{"n_layer": 13, "d_model": 192, "n_head": 3, "n_kv_head": 3, "head_dim": 64, "d_mlp": 768, "vocab_size": 1024, "activation": "squared_relu", "norm": "rmsnorm", "norm_place": "pre", "norm_eps": 1e-05, "positions": "rope", "rope_base": 10000.0, "rope_fraction": 0.5, "qk_norm": false, "attn_scale": 0.125, "bias": "none", "tie_embeddings": false, "parallel_block": false, "init": "trunc", "init_std_qkv": 0.0379, "init_std_o": 0.0471, "init_std_up": 0.0542, "init_std_down": 0.0542, "optimizer": "muon_variant", "lr": 0.0098, "beta1": 0.95, "weight_decay": 0.0, "lr_head": 0.00666, "grad_clip": 1.0, "warmup_steps": 200, "schedule": "wsd", "decay_fraction": 1.0, "decay_shape": "linear", "final_lr_fraction": 0.0, "batch_tokens": [32768, 65536, 98304], "seq_len": 512, "doc_mask": true, "train_tokens": 236400000, "steps": 3787, "dataset": "wikipedia_en"}
MLP neurons of a small language model. Each row is named by its layer, matrix (up: input weights) and neuron, and shows model dimensions 0-127. Each number is 500 + 40 x the weight over its row's rms, rounded and kept within 0 to 999. Numbers have three digits each.
After each neuron's rows, "fires on" lists the tokens most often at its 100 highest values on Wikipedia text that the model never trained on.

L10.up687:453483563522447503455495463352460462464563553572524527470520529453489563438506527531491507486500530458461566522465514517536465518506540444490582548483508469505523568495424411585484509553498457470479562485459536487475545420577456460508507492497458489501517520465516520484518493445524432496520584543485470477476469521498502510549524499472510502490541544567522490443503526510452550503502
fires on: " m", " l", " st", " s", " g", " sh"

L9.up738:580517507470371490545528594388552445493558483536443536489510515507467574496558515489492560428541540491473535520531548528464455480486543538526548531502539491496481498562549509606558520516540447534537416522473555551520579418507444549544484513516498513450498477408490483451448472526496510450471499424518517450477506541484483439546537490514467482464550480536503466470429446495442576501465
fires on: " s", " sh", " m", " h", " k"

L2.up156:470470484445512481507556494479467466472412516494477509474595529537508447500498475492452538515454448426477450565456494490438485486485486450550509517525466485501545524575557512467480469447526510492447473474551542468519433510568561485486531523519482491545450524525551524527521541620519569504567467493455466508463462524486511543448478544531556555491534579532572532475530588475419537472438
fires on: "ord", "aw", "all", "ud", "ound", "ol"

L5.up705:591494510473533466488471539496477450509450438564494367526523519471499541427477544466492528493434466495477473498471443535612485567450538496521496569467542508455503518505515470415560533457504461506508504601513508464488560510487519590557561473503507527513524542434516518486522554500473481504555506433536489489458460507516519385484483467506478478470483505556543502480507561483514510466580
fires on: "2", "k", "o", "3", "7", "1"

L10.up366:525468538519494506450541506515470427482470495461469428527558518540495463505487528550466520614564554519470451498455503487449450422443583484497503509520484524527464477534465502546470487543458482612485469515498537564568518463403423515487523500381541472466469591497479539511471496435476542511489507557522534499513513558462526528488450404497515492489512499406499454486514463497467542511563
fires on: " w", " c", " bec", "c", " ", " rec"

L6.up319:412463460452472477558532491454504515439494413447522498381516531527540451511492469441492576528477508485480460486431527464524515455513518479493508453511476482451484544455521472596455461493552520450446438524484532526469450552488447448459485460495518448451509490495459456417476532568493373512445540517479485439501535465546536532538501505482431477461495433495505493468486499476457499559529
fires on: " "

L7.up160:530425541490521532473526398573529560493427463554509524549484532461538479553486515564458545458476573469448526588462470497444510411513518516464508475490514550463593453487529473439498458541536517437539523579434534547546458492477455568494538534500519543514490450469442554538481473487507524449574502445568471514543477504536459560464530547459543581538525524461604505489498495489503451542538
fires on: "c", "iv", "d", "C", " |", " w"

L2.up704:557497477558510533475465492446602460537539505561575503539558520464559509525536539523542573497514471494462508487485496464532480491511492555550429487505465508450468578525492481478419533416489499440468486432536562602535470457427483516455385573514467512510513520472500472493432479502436454511557478452512520538507553475434491520513548550558552488495475528455524423533575541445517453513497
fires on: " at", "ound", "an", "ill"

L10.up668:445517492529550501496436418484501439496473385499490461490485581489486565512481463538429531500510534542457471461509483536517464511503539493565489500509442487455548472404497538481551538492431547490484475533521520497459505586477528457472437439471477525481428570517480517458555501433550441550456410463546540534465459487490470462472497447537457499517510490538467424558513502503455543441456
fires on: " The", " H", "ist", "ro", "i"

L6.up352:448451492537446509483512551447465534497510473495460444459582555470527480524487526527484449527469464535562499413526488510538554508410528455473521491441558553527452502485498507527508549584523431490513446496505430503508552526516522490542494482506350555536506495442519496554528592510549431515479488494536512458474465478529502494458579552487541480438486468482512527525493466472578396401538
fires on: "er", "em", "ra", "ing", "r", "ce"

L6.up428:504461508474522461543496538483442487515514549546544498480453493540454506480433525450512517524522472548509504523510480461455468544575430531500455488507407514470498521443473480477493470513443446495487417454491529434454517509492475436409481529516496455488516524544514517494467472456542455406468465540537428468480509467485540491442543515530513402535450455495518455487455504546598500477562
fires on: "-", "'", "i", "el", "a"

L6.up481:477489546579496502566475452498529482493546549468501527486460502471487498475474459551480472512554524476444518550425532509476495508536493542436576500435467523541523472522588548483453447506485422537498438446482533474536537536517534515529485458546470446501511462533544520491516428478501447511478480441510529442543458515482397558552431571520491619518448526538441504546530512488461490454526
fires on: " and", "il", "r", "iss", " tr"

L7.up391:471547516508522504412472492451520428533463528539535557482518458504626532532512496425467502521491484535445455478458545539582470518503499451469511449487521446464526497528499519504472452556527501505533515558555528515414569491480474513607501524540483529483505523534491478413568545488542501465569464563412529490478516572519520506542520513482468519540484500518480523547474463491565514516498
fires on: "L", "R", "S", "N", "ed", "d"

L5.up575:520466547570476529503438541443529498469459470507477487541516478486538489485529541605469525507438531512506475488483473514494477442434537522471535542520522454440580478422479460477579490534431561458520535533491527498469444529492580523515451454505507503479521505554450563513479479477492487480533470508572549505543612480516525480536544466554512534511454518552520472555542547504523404555509
fires on: "iv", "c", "oll", "enn"

L5.up550:563477556536446544498468511455500530489445457573442513492500539576467481471412441558479537505531479535519512454476556497491499495521432521473457488544490447497470494520479515474555486493495432477508513474487477491505506430455517466488456571483499550513471544544512528496547479557502568528503587555512489457571427487519506524462433473415465469587509481473490471435433490460563610498511
fires on: "ic", "eng", "ch", "c"

L10.up233:456496495509527535492495493479523436515415511554531524474537563479514520487492474455384560467511447490448502496474517567534452519526462498482532474484517449485528433482547491485524515574511510506513434477447513405439480513512504435446522516410554566495456581528507434540542529531514414445500518503497514523479457441480584447579554482528469581585494442496415464495512502474453558463527
fires on: " H", " D"

L5.up298:482531509518448567565520493578501461559543544500507567437454495496505512525539439412507407541496544513472521537496568516456458508473489521486500468469467445514477526539562512496411491535480468479506527487480438518540519459508429532488438464518533481474533503485564519460597546481531471505526487428473524535513537469454471512536459532469506464477500599513475444545558549444498548535547
fires on: "e", "av", "ib", "ak", "v", " She"

L5.up331:517467506577477498523438519488536495582519458519459484506531450471474509529560508533508462500490549542472461538555534444479506493502547464464503481459455490511518531446552542563482493520558441482549432500531496507520560473520567532450508542554514509481415419479573511458524462506472444453540556519546528445443513441539501463577496474519498470561500418453512520493399486442542506538515
fires on: "f", "t", "p", "e", "ur", "17"

L9.up19:538489566531479432431504435449542438579462543542503478479518550458520470419449497438530402449484486517552495502560537485501460432465481499491447563534466470500515446486483488508557527500593470455509556507521490569531488591466461450481456498424573462514446436502536540490457497415463505512443410450572518534469541523456476482521465504483502575497490496491523441520486553515429543525514
fires on: "s", "es", "ons", "ers", "ors"

L5.up195:540550485523503477516499518515521460547502513507512560440478422504549479541523491503438452485533500456444525591515514450525523501454497493495420530452494568499560509512579515519482504587530444478502476543580444549485492538424581522432470562496444563559464486453552499428476453525567514462578535507572515475554501460573556495509509457463465422481533477522479518469482449564550487515494
fires on: " (", "f", ".\n\n", " un", "e", " acc"

L9.up748:522507432513487491512545454488541471486508483440520515524498536499515546500468517431407511478422444455469471526509512574535434468406449469535521501449541487512498423477509499467532471509525483527500446487451435514439516478502540465451493558499546455436412521542504503491492570510504512490514521546472461486522444459481496457543498433510454537495433529475489497601456541480506489445487
fires on: " d", " H", " L", " W", " A", " D"

L6.up241:558436552504554532545498453512500542500520523530535550446516509520488552485489475465507499512555498528476485516489417484435465530512483573473489546511461485497482570474422499520426427557422488535599504440519503482496553489470471564428463591499476539548523520481471527507524448506536507391431487555559462435481507468553486439496543533549541529596521522455528461490463533555491551529522
fires on: "a", "j", "'", " des", ".", "es"

L10.up310:475478450559516484458522465449562456473544530479529563424496555589450481549471490482495456488507500492506492526496514519519399456544498467511479480544455458545477514472476500571453536499499507438567510490516496474535505595503534493502577473511530526453476467543481530520510476558474538584547505418538540532500496486444456481582494439512515465504504573523520480558499514559456589492539
fires on: " t", "he", "le", " in", " he", "y"

L9.up754:508442451537463522514498524451513506472489515511521462570541533534425519543470464481522589553500493517583456567457437493518488473557522534451542461499539533430514443561491519500448516561507555570487588614538514548473433470473413525502455486455593490494457488499475446541462530512514566502500491535508511529484493547546465506442569533546540517483518504472478560510531476448406491526602
fires on: "st", " c", "c", "ad", " ", "C"

L7.up538:478515433574492542476540433466528460447515530541525461489507527490473505524483483465480547598484459485534504479509500517506431511477512543486491443533415546507489446523518497533463552477454489487527446463507439463453455535527548452478515523472479513493500600518504526599550480524462411486491474478527404547521473497458514481494474463546447566501520499474515443530448499434563507520405
fires on: "-", " H", " G", " J"

L6.up497:550538488485451530437550502490485527484518514511480496445558589549540534551525489454448491514535545488611458492475585548564496444500532417514481533479465463402531465534464455545520474590494511503514549483494542450484554509477492505475560471551467476533478483544458497525539519549542462424473499485499498442491531524527446519480506542450498497472475433470472576485443474460452418467558
fires on: "r", "g", "b", "se", "ra"

L7.up140:405490463533546514490524513498498486495417590462523492464422541554424496444446482531517470483435498492583500602508471469481476479555512444507539542500525469462474515604465512553480536486454525555513569531473502517524463498469501447598465525465487479543533483467479479583472513467444467472507550485524460524518511512530518472472484566494541469507486541544495449499528473459469485558482
fires on: "i", "–", " |", " –", "r", " "

L6.up661:531482486522439484520568492454551563453532457465573534457503530481539491464467465463471554497423540520512418500498443504511493498479537535411495422541466463482475530466528543482465484449512500491517556528425582496514473545526500479445446479553516535468524491529519431469451481535520402485424476557503485419566481526441469487525518562527566437516541490533472526475471514495532506519549
fires on: " "

L7.up29:527428478539466519469429482469470517492510467470455457519474529545501497480510546542496389547525462530508454519492477496445422500543522485522471511482505438477450486563522476560567460542514478519495562519485527521411587519538510438546472504499567553505424490514483506524513498501557444465488523483587473509546487488511520533404502561582464528527484574486528490436539464562451441553469
fires on: "p", "ac", "a", "b", " ab"

L2.up10:483462500529544525513534494435483556471468543538535542479464496397487432528421510490492479412485494504588477489426502519507452474541492526448494523501502489465530510550490424552532440442469446549489528511478502508497484553496449466509446448568517448583508465510501539440499509447527441453532495467580445511515507480475578523460537515565427466513505543525549460496530509465487446438545
fires on: " ar", "r", " le", "an", "i", " Ar"

L7.up342:510449549515398520479480468432562486554460549482476490517486550479521521511462493462533482459522510584547493560505533526497430436417451519511465483522528569519529475491527519474599460456527503429519514540572514542533522558519512455536463498423498450500489439529504508462486459462436466469494476448497507543493499453492488539522458496464468573554478512509486482516570515496433516547498
fires on: "es", "s", "ations", "als", "ors"

L2.up292:489463490485480506525552570443471510499509484480519504506505481451477438541506584450402532576533417462550496412472498491556539511504415523452466556489450469472505525546476514483455522429470476497509495543552493503481501441519440588451531559556509454545454465490525493505387489506445394464577528367512490542464500522490493510408528467487518529503534491520536444492500588507514450435502
fires on: "iver", "ill", "ir", "ound", "an", "ant"

L7.up551:548522515485472505464418523441512566487459475543461456486523491524482507472555501516520482560497490481527500399441446511521490542430568553485456469535436498479506411524499519431526487534546494500531461463520508455455525502523503418537491526500469491422547540498560517497498561519518524459494624600521522484549504458512497435531450511487518494494473535534507455486545451474521502469511
fires on: "at", "g", "c", "e", ":", "ch"

L5.up677:518492508528481481515504513511425527466461547550569506492553501517429474461509439480488517565477549469487543543451501495443577478461512510516468561519508443451481485530516538529482489485611538436477490557541519468498565437577488516400520525497499542532430512507577438515473537530551509429506550534481548515495552552522536495437427509521499527448511587519562465519481529493438448543472
fires on: "ank", "op", "ord", "ound", "ish", "os"

L9.up224:523506451531501492528464511481479527467492473480546504494549520439543581520455486551558481534520489461513518452456457478528515471509448538473564492422554546486500512504576470506495454448464455567585447518506598557445466547545477508489499465514465468555460491471450434480487415466494465449506479515486422458558499502473562531414498523492431522520470418493523465540530482498537474489435
fires on: "er", "i", "ig", "in", "an", "al"

L9.up423:510527440504471481458483529462497465511541429468573488467466537495516578497499544537538454548411475462527494551497549496533453539546473531404461471529563510487537479506506500448483547530446504531473561529548446481451563444468485453554441462501558579520519490525471474498543519602507530474528565463567458486513501441513514467449514582517442496522453541540540475474469510510459494526480
fires on: " s", "S", "p", "pe", "a", "e"

L5.up296:444455479525524434501499511514536485541514501496565537396399456465462456454468512478493500599508497546461474588510534492491433524534525467532558529502393467557477541481500505514482531476440536455477473476467452572548404459483483455492525480471520583553473460509546510511453537515486471527583496554532534513473528510484490541493506568459533432476498514525517456522520488487529546566511
fires on: "e", "he", "le", "ib", "re"

L5.up559:437484547486529485462504489489482418445539562471477526541544468498550483581467507447488460529538469576458466506475536509483503437565456445472474467498505479490532448526485503535447487552520546567500589518499552427442498435478442568550464580497517497574492508525453533469597482517426451469555537518538500512464540485553508557543533428547503505537457432475516483528531475457483539516492
fires on: "R", "P", "A", "L", "B", "O"